From a checkpoint of a small transformer trained on Wikipedia.
Architecture: RMSNorm before each block, biases on query, key and value, tied embeddings.
Training: a variant of Muon for these matrices, 875M tokens, 6678 steps.
MLP neurons of a small language model. Each row is named by its layer, matrix (gate and up: input weights) and neuron, and shows model dimensions 16-79. Each number is 200 + 40 x the weight over its row's rms, rounded and kept within 0 to 999. A neuron's up and down rows have the sign that makes its largest values positive.
After each neuron's rows, "fires in" lists the words (lower case) most often at its 100 highest values on Wikipedia text that the model never trained on. A number after a token or word is its count.

L10.gate1167,177,157,275,134,157,179,214,268,238,151,209,206,197,174,208,285,171,268,242,210,214,269,224,134,163,247,192,194,165,185,173,216,231,225,281,254,232,195,188,124,161,110,255,97,189,227,181,212,279,132,216,189,218,169,235,185,230,128,191,231,166,124,218,208
L10.up1167,228,204,246,128,259,207,190,256,187,127,203,230,238,199,184,225,169,229,175,277,189,156,206,133,178,220,177,217,192,291,156,234,209,210,219,232,179,189,160,197,186,203,207,221,135,251,171,244,219,155,182,257,200,250,265,161,228,232,140,191,188,218,203,210
fires in: "took" 21, "in" 16, "take" 7, "was" 7, "takes" 5, "were" 5

L5.gate1118,216,164,252,175,157,115,160,188,172,260,204,204,222,207,192,189,143,207,231,282,205,271,196,221,248,243,149,133,125,215,230,168,176,178,181,258,153,223,149,165,210,266,188,148,161,297,193,153,173,153,208,225,119,233,181,176,155,217,172,255,186,179,217,207
L5.up1118,242,137,232,172,113,118,205,191,190,215,215,202,255,219,248,181,176,217,182,245,181,179,211,185,206,186,150,195,198,150,173,159,212,237,174,252,178,184,194,263,229,250,156,134,140,263,201,188,177,171,273,226,160,254,235,148,133,191,136,233,182,148,207,157
fires in: "was" 30, "as" 18, "became" 11, "m" 6, "s" 5, "the" 4

L2.gate1152,234,259,198,192,239,202,213,221,199,164,188,184,173,204,204,239,144,273,210,172,196,211,99,220,223,222,232,233,180,167,205,185,191,212,297,180,174,180,171,238,128,258,246,244,255,179,254,276,240,143,286,166,146,216,173,195,131,166,241,224,192,242,221,195
L2.up1152,151,140,206,196,201,231,255,161,196,244,151,214,215,164,178,213,196,154,219,225,171,287,156,157,186,156,147,232,244,201,219,164,208,243,252,202,227,119,156,158,231,199,242,242,188,204,262,235,252,200,282,279,188,125,203,167,192,137,259,148,219,274,186,201
fires in: "his" 23, "their" 14, "some" 8, "her" 7, "telugu" 7, "many" 6

L6.gate996,209,205,174,162,126,193,146,150,224,233,149,214,177,144,151,201,188,166,164,152,186,192,227,161,246,231,229,152,150,222,270,190,207,169,170,178,240,117,178,151,203,203,194,148,175,204,185,228,256,184,213,194,212,232,175,213,143,239,229,163,224,148,273,206
L6.up996,194,155,223,130,182,118,168,101,202,109,155,112,215,240,239,183,213,203,245,187,200,177,216,181,233,271,153,84,172,217,234,295,187,178,184,156,240,153,196,191,156,252,230,106,175,246,191,222,248,156,236,202,280,225,264,186,213,262,191,178,214,204,265,215
fires in: "to" 32, "from" 13, "of" 5, "through" 5, "leaving" 4, "near" 4

L2.gate95,169,194,201,287,207,156,166,176,192,176,249,207,250,189,203,235,197,161,177,163,132,151,236,108,156,237,205,166,162,247,272,241,165,268,261,249,229,206,186,152,205,217,189,234,178,190,206,253,262,280,219,167,176,174,211,259,160,209,210,208,215,216,264,242
L2.up95,229,161,164,134,157,176,220,147,208,211,213,214,132,220,248,205,140,175,207,230,200,209,204,314,204,219,180,189,202,210,243,162,252,230,177,206,196,273,228,185,134,243,212,179,209,221,144,217,243,168,205,228,164,101,244,229,192,300,132,174,169,155,221,166
fires in: "from" 44, "of" 27, "following" 5, "tennis" 5

L8.gate414,228,218,224,193,181,189,122,252,90,233,208,189,153,150,214,114,157,133,184,168,202,268,210,113,167,185,250,192,195,241,254,138,213,239,201,184,140,238,201,225,236,208,160,219,188,196,207,218,121,176,249,203,204,229,167,144,227,229,208,159,181,220,197,184
L8.up414,154,235,269,178,184,230,164,168,171,166,223,165,189,190,122,170,203,234,229,181,177,196,228,211,213,204,232,219,148,185,151,146,218,297,218,214,176,232,260,182,262,264,163,221,182,212,260,135,184,235,250,265,115,211,210,236,171,170,288,192,200,246,158,192
fires in: "in" 57

L5.gate983,196,196,142,123,159,228,145,248,235,209,199,217,180,166,225,246,232,196,319,169,275,231,178,168,251,187,212,272,160,207,168,219,170,200,230,238,182,200,137,223,210,218,180,176,241,198,269,193,211,172,229,197,189,180,188,206,183,241,205,163,213,133,219,216
L5.up983,221,196,144,209,258,205,142,265,275,201,179,220,206,220,268,223,268,158,241,169,133,255,214,226,193,209,231,201,210,135,240,223,204,204,250,193,206,207,182,200,204,265,190,149,208,243,162,126,246,226,208,172,172,207,214,227,195,237,156,252,150,192,239,283
fires in: "on" 46, "to" 12, "000" 12, "for" 11

L10.gate283,225,257,157,177,200,210,177,216,158,253,127,199,178,273,193,161,147,165,217,226,245,214,182,156,250,178,181,153,268,291,184,212,177,197,251,241,211,164,181,195,109,148,247,190,161,240,233,198,277,170,225,235,187,193,148,196,230,204,221,257,247,234,152,122
L10.up283,213,139,206,211,173,155,204,155,158,100,185,141,107,195,152,178,191,108,196,197,181,205,168,262,240,215,179,171,137,225,191,230,206,147,159,198,201,191,194,238,189,227,176,139,148,172,130,215,179,180,253,137,210,188,193,232,195,195,209,220,271,162,230,218
fires in: "to" 23, "can" 17, "not" 10, "they" 7, "may" 5

L5.gate61,185,229,259,142,224,132,193,165,200,177,241,152,163,131,190,220,224,245,244,177,178,139,166,165,132,203,219,186,216,226,139,235,247,164,163,244,143,251,180,225,186,213,171,215,230,192,183,171,177,222,249,198,193,205,189,188,234,141,195,220,222,206,200,203
L5.up61,194,206,272,169,253,287,209,178,185,187,249,197,167,203,98,183,281,242,231,198,157,159,219,134,206,214,262,189,219,141,235,186,146,253,216,155,203,227,138,151,213,199,211,218,161,245,251,166,201,281,174,275,164,194,256,216,227,242,210,145,187,181,230,215
fires in: "of" 18, "that" 16, "until" 15, "it" 14, "as" 7, "there" 7

L8.gate1178,150,298,195,191,171,203,225,212,228,197,161,201,261,172,233,144,171,190,201,242,188,207,194,232,205,218,178,205,203,239,197,164,271,211,203,198,157,244,115,240,223,147,262,134,180,218,196,242,226,273,155,269,167,202,224,177,228,119,172,218,156,170,260,217
L8.up1178,207,247,181,149,208,170,135,225,247,199,174,229,259,203,191,166,219,230,251,279,212,262,206,234,165,272,189,197,188,221,175,187,180,207,216,244,168,214,200,216,131,151,240,209,234,262,180,199,256,258,188,251,219,251,197,186,156,147,176,190,215,245,231,199
fires in: "was" 18, "to" 15, "of" 10, "admiral" 7

L6.gate1060,155,232,161,216,175,254,262,220,201,106,200,177,153,225,245,257,226,154,201,138,182,133,244,179,276,208,156,226,270,261,151,256,236,189,209,173,212,200,235,220,177,267,227,193,204,195,169,240,228,184,227,204,227,247,204,233,221,205,212,162,211,184,232,246
L6.up1060,196,210,138,203,207,187,202,222,202,204,188,174,145,195,214,245,249,165,277,218,214,171,260,204,219,211,148,128,226,258,220,141,231,131,212,133,212,212,231,184,237,197,172,164,227,239,230,246,255,239,234,205,188,243,216,224,175,157,225,121,216,158,256,208
fires in: "of" 95

L5.gate699,241,191,165,170,182,155,186,200,243,223,199,134,147,195,199,175,241,206,206,201,249,176,221,238,138,237,213,153,123,238,215,251,191,187,189,231,165,214,273,185,170,211,209,159,282,210,164,199,168,202,226,267,199,214,160,185,145,169,279,154,176,270,227,214
L5.up699,238,244,230,180,98,214,278,214,227,124,217,230,234,238,192,217,195,258,197,263,255,153,119,232,174,224,203,151,196,181,188,223,222,220,162,188,264,220,248,260,226,123,212,169,241,241,197,208,240,226,199,194,184,200,85,159,225,206,257,184,176,205,199,163
fires in: "and" 39, "a" 35, "or" 7

L6.gate112,179,204,174,227,146,232,102,165,244,232,148,128,254,185,226,218,163,173,190,207,278,156,183,130,259,160,192,226,205,276,217,216,152,174,176,205,98,172,215,156,199,206,238,162,202,228,219,185,209,211,183,185,208,286,159,181,180,136,184,216,186,206,206,206
L6.up112,266,218,217,183,237,281,211,148,222,229,180,180,210,216,224,186,156,178,196,133,255,169,230,207,201,221,141,147,157,206,185,200,242,208,180,187,137,235,173,221,182,145,235,147,225,177,246,159,165,241,239,196,127,164,192,151,204,179,167,202,161,193,274,260
fires in: "to" 69

L5.gate343,213,224,213,282,187,252,214,213,159,247,242,221,195,149,201,248,204,215,256,211,196,189,210,171,162,168,177,200,232,221,225,177,191,169,254,198,228,221,142,131,140,207,245,178,183,222,215,173,144,172,196,247,178,246,187,168,243,207,146,238,210,160,225,166
L5.up343,146,298,261,207,294,252,213,212,208,164,215,148,207,242,241,202,265,219,239,105,135,155,238,247,237,169,177,212,264,213,203,229,207,247,275,178,168,307,92,209,229,197,168,172,171,192,227,159,223,190,216,213,191,288,213,184,171,230,259,239,123,227,155,175
fires in: "of" 25, "to" 12, "in" 9, "during" 9, "throughout" 7

L6.gate944,230,132,211,130,233,241,196,238,232,183,167,187,243,197,138,202,179,216,230,198,199,118,192,218,190,204,130,137,156,189,247,247,179,186,204,193,252,169,148,169,180,215,100,165,205,182,205,224,314,186,263,216,241,209,245,158,221,282,219,186,149,221,161,229
L6.up944,220,160,145,193,228,262,192,172,206,167,213,202,190,204,241,154,219,176,161,209,202,147,221,192,173,236,161,171,215,260,196,194,200,225,182,162,141,217,182,241,151,271,192,144,207,183,183,279,246,193,267,140,237,149,202,186,182,160,130,182,226,222,195,166
fires in: "some" 16, "of" 13, "many" 12, "most" 10

L8.gate292,211,185,156,163,230,110,171,190,188,173,246,237,194,197,264,159,161,137,159,231,232,192,173,236,145,198,183,206,206,222,233,186,188,150,249,227,251,235,193,174,272,203,181,188,240,307,226,222,284,185,232,245,141,178,259,239,178,218,308,239,229,248,182,226
L8.up292,232,266,197,204,181,198,258,156,119,199,260,152,237,132,214,136,214,169,211,194,179,159,212,131,211,302,268,181,215,188,217,222,177,216,268,141,225,165,186,241,208,164,179,187,280,215,263,218,201,181,198,141,231,164,161,190,98,242,191,192,239,269,224,220
fires in: "and" 68, "some" 8

L6.gate950,186,265,124,136,182,162,178,151,270,238,272,195,181,150,202,264,233,188,203,217,217,201,150,190,171,133,261,213,191,202,232,211,192,233,223,138,216,236,239,172,209,201,222,271,208,256,188,214,226,168,241,208,209,161,234,201,228,224,250,187,222,102,187,148
L6.up950,95,191,184,133,170,160,114,222,239,174,147,141,161,246,167,180,196,202,156,154,175,189,122,154,190,180,200,69,182,190,184,167,191,271,143,82,188,210,210,196,199,156,179,227,243,266,149,187,243,218,193,143,228,109,243,227,255,189,195,220,251,243,225,206
fires in: "to" 31, "of" 20, "by" 13, "from" 6, "against" 5

L5.gate77,227,258,248,205,163,205,187,184,191,247,265,161,168,189,206,223,164,200,159,184,207,248,186,109,226,242,207,158,200,170,270,188,239,237,160,228,212,161,250,146,222,184,270,172,159,103,203,230,178,136,198,192,214,196,199,190,170,184,294,186,184,186,242,126
L5.up77,253,155,200,173,180,193,196,217,221,257,233,132,217,185,157,271,155,148,142,184,130,256,216,177,197,236,249,185,116,199,191,154,195,213,194,267,218,171,208,170,202,223,172,246,210,172,172,161,160,275,206,192,159,287,230,191,261,272,279,209,273,168,193,158
fires in: "to" 39, "in" 16, "him" 8, "from" 6, "by" 6, "into" 5

L6.gate1168,176,202,200,197,259,158,127,145,175,193,199,151,247,209,253,264,220,251,186,177,204,272,179,202,133,214,191,211,257,181,212,225,247,171,184,188,132,190,215,220,168,207,265,195,209,247,246,209,247,162,193,257,133,259,211,246,192,105,186,275,198,156,171,214
L6.up1168,214,173,150,141,218,286,259,230,189,155,166,256,201,233,193,206,137,238,233,175,204,257,191,209,256,178,96,230,202,232,207,197,217,263,111,268,199,149,141,233,250,182,207,184,177,157,181,207,166,239,242,181,232,206,185,295,119,189,199,238,192,208,178,208
fires in: "his" 22, "had" 11, "and" 10, "early" 10, "has" 8, "having" 7

L6.gate444,181,175,210,184,84,223,250,181,195,198,218,189,158,241,138,209,66,232,220,253,216,202,133,158,234,156,178,209,230,200,201,242,141,194,170,254,233,135,191,179,208,184,144,186,140,155,185,175,201,184,243,269,195,153,246,197,200,219,153,234,168,254,250,233
L6.up444,187,200,208,234,141,214,178,193,157,250,210,134,166,183,146,203,175,216,167,228,246,166,207,160,297,180,250,172,166,201,232,149,264,245,230,189,246,142,243,181,205,151,191,150,228,161,201,258,215,228,229,165,92,142,215,149,269,127,216,218,206,210,257,245
fires in: "in" 18, "for" 14, "after" 13, "she" 11, "career" 9, "took" 5

L9.gate885,133,219,238,213,186,179,150,205,218,227,178,269,148,225,136,193,163,254,263,253,204,248,133,248,195,271,146,263,149,194,191,218,193,156,168,225,219,181,145,261,164,188,165,210,258,173,117,117,247,189,185,194,194,216,166,124,164,159,253,243,193,209,166,193
L9.up885,224,256,124,130,232,214,148,212,229,238,214,227,193,166,262,170,194,140,217,223,184,205,149,220,176,212,231,209,213,183,240,160,172,162,215,182,257,218,218,160,208,149,158,270,287,286,222,211,129,166,167,233,164,193,183,266,170,172,183,195,166,308,167,171
fires in: "at" 58, "hibernian" 5, "atmosphere" 4

L5.gate841,209,176,140,186,168,187,235,200,181,164,243,229,149,271,179,212,212,173,218,185,162,152,169,188,237,283,214,192,230,243,269,207,205,255,190,177,198,150,185,249,208,151,244,234,201,253,229,226,236,215,239,278,140,205,239,219,128,189,212,213,224,226,229,143
L5.up841,227,169,197,181,213,179,244,248,178,197,183,205,266,262,187,137,234,113,183,121,240,140,181,198,250,173,216,207,229,224,192,199,211,173,223,191,201,139,133,219,177,189,183,195,186,216,175,231,227,254,285,246,183,201,195,184,161,191,211,162,214,194,198,190
fires in: "they" 27, "were" 14, "their" 13, "would" 8, "have" 6, "some" 5

L6.gate1188,218,202,196,237,131,282,208,223,222,206,252,222,217,181,214,256,142,163,256,218,180,235,133,201,231,164,147,222,160,192,166,132,201,223,140,202,200,213,212,255,197,278,304,139,206,139,220,215,211,154,248,190,232,162,199,219,240,145,176,187,149,242,181,86
L6.up1188,237,249,207,161,78,204,153,242,184,146,218,194,255,199,217,200,177,194,204,181,178,218,208,177,200,144,203,152,162,206,155,223,237,224,176,126,274,217,219,124,225,198,275,175,150,173,201,277,243,163,213,220,216,112,166,191,140,165,167,132,171,252,188,194
fires in: "the" 44, "their" 21, "his" 8, "these" 4, "its" 4

L6.gate1074,186,238,262,181,239,202,207,253,273,211,234,253,164,114,233,298,168,199,210,207,228,256,213,209,139,201,186,316,174,196,165,214,270,191,157,224,197,136,271,109,120,248,182,184,252,188,232,142,247,231,196,153,255,165,182,202,230,139,222,129,177,119,180,193
L6.up1074,157,185,229,179,214,245,225,211,226,206,223,222,284,76,224,197,173,273,243,258,291,250,171,232,246,152,194,262,194,183,184,236,175,315,196,158,179,150,239,291,212,215,199,168,213,163,224,192,124,181,218,264,178,132,263,213,197,294,225,179,203,130,172,178
fires in: "in" 19, "at" 11, "as" 8, "over" 5, "atmosphere" 4, "on" 4

L2.gate863,111,194,249,252,224,179,161,256,208,141,213,175,175,227,206,142,229,199,142,211,236,139,181,175,147,212,137,218,214,166,231,148,222,180,230,225,240,229,149,291,227,249,187,212,179,199,201,153,225,206,262,184,168,252,205,142,252,189,212,244,256,127,223,183
L2.up863,155,249,149,227,107,246,190,193,227,189,125,191,187,181,200,240,272,237,136,151,274,245,201,160,177,200,223,250,220,124,168,214,196,151,284,121,172,168,214,182,150,163,174,175,256,177,203,191,255,259,128,259,228,145,303,157,203,140,193,227,185,170,238,173
fires in: "of" 50, "gambia" 6

L8.gate85,160,148,273,192,232,231,169,265,271,178,156,193,216,202,179,225,134,202,141,277,204,216,208,165,147,219,139,195,175,201,190,204,122,199,163,251,247,141,229,164,243,222,171,225,115,176,166,201,187,203,264,284,225,226,162,236,198,155,221,252,262,165,248,221
L8.up85,137,201,249,194,267,167,181,309,203,190,228,171,212,219,170,261,127,166,157,225,286,235,237,181,179,217,207,255,167,212,191,226,151,317,127,187,274,171,235,123,195,92,233,168,209,169,117,162,228,182,239,176,177,193,164,123,191,179,228,149,134,265,230,232
fires in: "and" 13, "is" 13, "are" 9, "were" 7, "largely" 5, "almost" 5

L8.gate62,135,259,204,226,229,177,194,221,233,264,205,226,205,154,195,150,133,219,234,256,201,216,191,259,173,263,202,162,159,164,197,221,223,212,160,318,178,225,176,240,193,145,221,205,255,116,170,150,191,172,212,187,202,214,176,260,159,146,247,150,256,241,90,182
L8.up62,220,207,203,219,242,144,239,259,285,261,147,216,245,216,237,199,166,219,152,165,144,226,226,181,262,188,162,188,197,225,192,202,241,127,226,235,194,237,164,252,225,179,216,216,236,200,244,237,233,135,207,186,228,150,216,251,200,243,147,193,243,181,218,152
fires in: "is" 55, "the" 11, "of" 4

L8.gate1117,215,189,186,206,207,238,148,285,240,247,239,229,181,181,253,259,210,156,246,284,239,196,203,258,191,169,261,246,94,205,270,255,241,254,221,210,235,198,169,213,221,228,165,224,142,230,208,221,193,155,230,163,203,194,238,122,167,168,247,253,168,177,218,234
L8.up1117,167,163,195,234,192,241,153,235,193,230,266,186,236,268,275,233,202,179,221,203,242,272,195,145,208,261,131,198,195,194,212,206,289,178,256,212,183,189,93,184,275,168,148,169,206,191,223,158,177,228,231,217,233,166,223,266,192,177,85,277,182,210,200,154
fires in: "was" 55, "were" 15, "the" 6, "is" 4, "also" 4

L10.gate276,170,137,194,225,207,213,228,277,243,261,172,171,227,170,215,264,157,188,239,301,223,213,161,203,198,228,210,154,166,157,191,265,200,289,266,311,251,208,231,165,140,144,170,177,125,157,173,216,177,209,178,213,192,181,251,162,143,139,232,209,203,223,220,194
L10.up276,174,222,242,205,219,242,191,234,166,236,189,214,238,245,193,179,215,194,182,213,256,161,189,209,226,222,215,172,232,248,241,183,242,186,145,192,195,245,177,220,244,145,206,116,195,205,196,230,181,155,168,187,192,221,172,228,202,175,219,167,126,173,147,234
fires in: "was" 62

L6.gate769,133,211,259,257,165,173,155,150,252,198,188,139,147,129,205,252,216,277,186,244,193,197,256,221,233,159,246,139,142,212,193,158,265,189,178,201,130,199,232,162,155,192,170,251,137,192,215,191,217,175,250,228,223,191,226,233,186,193,256,167,237,171,190,202
L6.up769,185,197,111,244,234,143,290,127,221,313,169,183,237,194,241,196,160,131,181,186,160,224,211,181,197,183,215,157,169,238,133,192,246,198,232,222,223,200,279,263,186,273,132,216,193,229,202,168,214,195,245,194,172,218,219,109,183,165,157,189,213,181,154,172
fires in: "during" 18, "from" 17, "of" 10, "festival" 7, "after" 7, "in" 6

L9.gate54,225,172,192,194,160,150,222,234,216,249,200,198,156,182,186,165,96,204,150,248,249,162,259,244,187,162,159,178,265,247,201,220,128,211,118,235,188,198,192,134,173,161,225,188,146,130,207,168,228,248,204,210,193,239,231,185,240,141,225,193,281,200,205,220
L9.up54,196,188,182,205,132,222,198,265,180,235,166,155,234,172,254,254,184,155,195,214,199,220,144,193,263,203,80,246,211,214,167,304,184,116,141,236,166,189,184,145,175,206,261,246,187,275,269,171,164,150,241,212,212,232,244,269,207,168,233,230,268,172,258,174
fires in: "to" 59, "would" 18, "will" 7, "not" 4

L6.gate871,193,227,186,209,192,203,176,199,212,201,251,272,195,228,172,193,99,199,169,176,173,213,175,219,128,244,156,279,248,175,211,240,196,200,268,134,265,177,276,154,212,237,211,215,279,191,269,137,170,180,183,210,206,192,171,198,197,169,159,174,254,172,189,202
L6.up871,103,185,109,163,210,245,147,210,220,189,298,123,239,147,230,258,155,195,252,247,153,219,180,184,186,179,140,294,261,182,211,249,109,275,135,185,226,178,259,156,179,274,191,212,218,207,241,166,167,214,186,216,218,138,244,246,195,214,207,210,214,170,248,226
fires in: "in" 37, "at" 27, "for" 7, "atmosphere" 4

L9.gate2,139,266,185,165,171,222,246,260,221,157,170,194,171,227,203,236,177,236,201,177,188,167,231,172,137,302,228,279,186,265,227,204,224,218,131,161,209,170,193,230,188,200,236,182,175,189,147,203,217,244,246,158,244,170,223,144,245,245,145,137,143,144,234,185
L9.up2,161,226,196,165,182,150,249,160,242,205,235,199,191,225,199,186,197,216,227,170,186,217,270,246,152,226,209,274,250,191,238,185,202,190,119,141,249,199,245,191,212,232,215,189,154,233,210,276,311,133,130,249,272,179,277,156,254,235,265,227,148,162,212,254
fires in: "of" 19, "along" 10, "in" 10, "around" 6, "near" 6, "northeast" 6

L8.gate728,203,227,208,218,134,162,234,177,171,149,209,182,131,187,214,181,175,159,199,160,194,237,220,247,233,201,253,194,244,167,274,166,166,186,184,174,268,235,179,176,213,187,248,165,198,251,183,205,201,185,266,251,216,154,232,177,131,231,261,189,152,221,189,150
L8.up728,217,251,269,121,372,257,262,213,250,214,171,226,195,187,257,222,264,212,139,196,184,192,209,184,141,281,214,181,235,178,182,200,197,222,267,205,230,218,195,230,187,188,200,210,156,177,231,233,219,215,228,161,224,170,108,243,126,145,149,220,253,233,175,258
fires in: "in" 28, "from" 8, "of" 7, "for" 7, "how" 5, "with" 5

L8.gate1122,255,212,206,219,188,207,161,185,220,256,253,123,217,121,198,198,116,232,192,163,201,182,226,171,219,193,188,182,204,191,230,284,219,216,230,164,229,144,235,191,136,218,121,168,254,205,228,114,223,214,247,196,161,243,171,211,207,254,219,215,231,153,150,179
L8.up1122,211,323,156,235,217,205,179,147,248,210,208,193,195,188,248,191,176,189,169,180,282,174,155,185,211,157,219,103,163,244,187,141,187,201,191,170,149,211,134,233,216,221,195,137,189,214,216,253,104,191,171,220,201,169,201,207,205,181,124,145,231,214,270,212
fires in: "since" 27, "by" 23, "until" 11, "oct" 8, "from" 7, "to" 7

L6.gate942,205,243,127,188,249,231,277,130,193,125,130,209,152,158,184,172,212,244,283,208,262,187,221,162,209,236,138,194,253,180,229,149,159,190,252,192,248,186,190,270,219,128,184,222,295,134,154,145,126,158,136,174,235,191,217,213,232,167,168,210,245,250,237,192
L6.up942,126,206,194,181,233,216,189,271,231,231,194,162,298,134,205,218,133,171,178,252,200,190,137,252,250,165,138,216,209,240,212,194,198,155,238,173,177,209,254,207,244,166,161,285,109,162,147,266,188,177,210,207,267,129,191,210,275,180,225,94,217,171,244,244
fires in: "by" 20, "s" 13, "his" 7, "of" 7, "when" 4

L6.gate216,170,245,168,115,191,205,188,160,197,196,236,200,244,143,209,208,225,216,229,169,157,149,182,157,206,188,186,198,208,179,262,236,211,225,177,239,226,160,202,140,251,182,177,200,200,157,163,228,223,172,180,176,190,179,295,184,199,241,204,115,160,189,243,149
L6.up216,231,238,247,171,174,171,166,245,186,190,194,167,239,216,265,212,199,240,154,189,229,216,157,239,208,221,235,221,231,107,229,184,205,227,153,156,259,214,177,110,180,201,180,238,186,218,153,146,201,218,172,211,116,295,223,247,260,152,129,234,242,218,195,147
fires in: "in" 30, "to" 12, "and" 9, "on" 7

L6.gate336,226,231,199,222,252,195,190,93,177,176,184,154,253,244,214,146,183,176,194,214,114,215,226,230,124,175,214,220,202,163,238,197,187,224,183,228,211,209,172,157,262,179,206,171,219,159,203,201,169,196,203,188,190,212,270,157,145,215,219,199,164,191,206,201
L6.up336,180,211,170,191,251,227,193,240,180,176,202,191,231,211,177,171,235,195,141,102,165,165,154,175,160,190,146,133,265,275,191,207,168,171,229,182,144,206,231,193,204,167,147,124,225,218,229,139,150,168,205,193,245,254,270,182,209,218,248,183,221,214,138,182
fires in: "1" 74, "and" 7, "streaming" 4, "team" 4

L6.gate103,253,247,244,156,166,258,222,327,163,170,196,242,205,198,274,143,206,182,128,240,178,220,220,245,164,178,182,225,196,167,275,191,239,289,211,178,197,212,178,205,122,222,233,197,191,116,241,156,250,226,168,293,170,178,229,133,278,136,225,162,191,178,140,227
L6.up103,179,191,201,182,204,202,228,231,226,214,168,189,114,244,181,160,208,194,155,228,213,257,171,207,170,145,195,183,244,231,138,112,303,263,155,186,178,191,226,210,200,148,188,202,171,143,215,240,263,168,127,194,220,167,198,195,204,125,215,234,218,233,276,153
fires in: "of" 15, "to" 12, "by" 11, "azerbaijani" 11, "with" 9

L2.gate747,192,190,184,203,241,202,158,156,167,180,132,244,177,166,159,318,224,163,220,205,227,220,215,230,203,168,201,186,200,235,233,214,157,261,231,137,133,159,244,184,263,153,227,190,145,183,243,141,122,211,142,217,186,184,160,185,234,210,197,174,167,229,190,222
L2.up747,90,164,238,168,178,116,216,183,164,247,228,120,166,250,186,143,208,190,175,138,71,209,137,266,191,285,120,174,176,243,163,260,208,210,172,224,145,181,227,259,200,175,237,211,207,185,213,152,289,167,219,148,212,262,175,229,236,184,198,203,199,204,193,221
fires in: "and" 73, "or" 4, "july" 4

L8.gate804,204,241,237,158,250,198,152,181,219,257,218,220,183,173,154,148,218,166,244,138,240,264,218,232,204,178,177,266,177,251,190,179,183,136,220,149,171,161,157,198,128,231,219,168,275,194,168,182,257,145,174,170,240,211,204,133,199,170,163,190,219,178,216,242
L8.up804,167,253,151,183,184,238,171,152,245,152,184,183,216,268,185,83,172,165,158,167,174,168,168,224,191,264,154,170,185,225,142,142,214,263,221,233,156,250,214,150,214,215,219,215,240,208,191,197,176,234,272,200,147,246,180,184,212,139,203,174,173,188,228,179
fires in: "the" 42, "in" 17

L10.gate1011,171,189,192,220,237,188,225,211,135,212,192,117,239,187,219,221,150,230,209,159,199,262,132,243,192,170,157,119,190,195,229,202,159,192,141,229,173,268,253,137,313,185,188,248,178,238,244,195,163,291,152,257,180,232,197,236,234,190,123,176,152,271,211,215
L10.up1011,190,207,164,266,289,210,277,299,143,179,234,181,172,161,148,193,166,220,192,152,236,244,161,200,223,180,168,166,183,213,173,211,234,208,127,177,233,221,212,103,270,142,212,213,212,186,223,170,219,198,202,167,220,237,138,268,183,205,290,141,209,275,162,286
fires in: "and" 45, "or" 29

L6.gate900,163,186,187,206,136,111,224,254,157,191,167,191,210,242,186,225,146,249,241,166,222,197,183,190,198,196,206,228,198,208,213,198,258,278,146,246,245,239,243,193,82,144,164,188,183,182,243,226,213,188,179,216,199,234,227,183,220,184,210,191,126,181,277,258
L6.up900,211,187,230,237,195,148,194,184,207,261,181,195,185,257,223,222,244,133,241,216,209,217,157,194,186,240,154,211,175,239,201,114,210,239,207,195,248,157,146,179,229,217,263,151,163,196,277,184,179,208,124,184,173,240,223,240,240,201,218,237,234,155,255,218
fires in: "to" 23, "was" 12, "finished" 9, "would" 6, "did" 4, "came" 4

L6.gate38,298,220,211,146,230,170,196,198,218,227,258,217,141,199,212,203,212,237,206,156,196,208,206,153,244,179,242,261,138,266,235,228,267,184,264,241,188,192,246,232,121,186,215,237,317,184,164,282,191,223,182,148,150,255,227,182,188,134,210,226,208,161,214,156
L6.up38,225,235,192,154,166,187,242,221,252,234,188,219,194,123,212,123,193,264,185,218,261,199,125,214,243,207,161,209,158,242,178,237,164,261,188,179,238,130,217,215,139,219,251,191,166,186,113,170,193,198,166,157,179,308,175,192,167,270,247,137,147,182,173,210
fires in: "in" 20, "on" 9, "to" 8, "under" 8, "for" 5

L8.gate55,197,224,157,190,168,192,91,168,225,184,283,185,207,207,232,169,145,110,138,231,205,211,206,124,149,204,207,209,202,197,196,131,142,222,167,217,251,181,189,256,166,221,150,168,174,209,211,139,156,101,173,261,145,198,136,218,158,161,183,78,204,304,253,186
L8.up55,196,209,186,80,170,235,224,225,207,195,194,156,214,220,209,241,206,234,265,211,252,144,148,142,250,206,231,148,265,214,188,198,152,255,193,195,202,195,238,169,181,228,254,234,163,175,128,240,151,173,235,290,223,184,182,238,280,164,287,233,236,271,236,251
fires in: "of" 21, "and" 16, "in" 14, "to" 10, "on" 9, "for" 6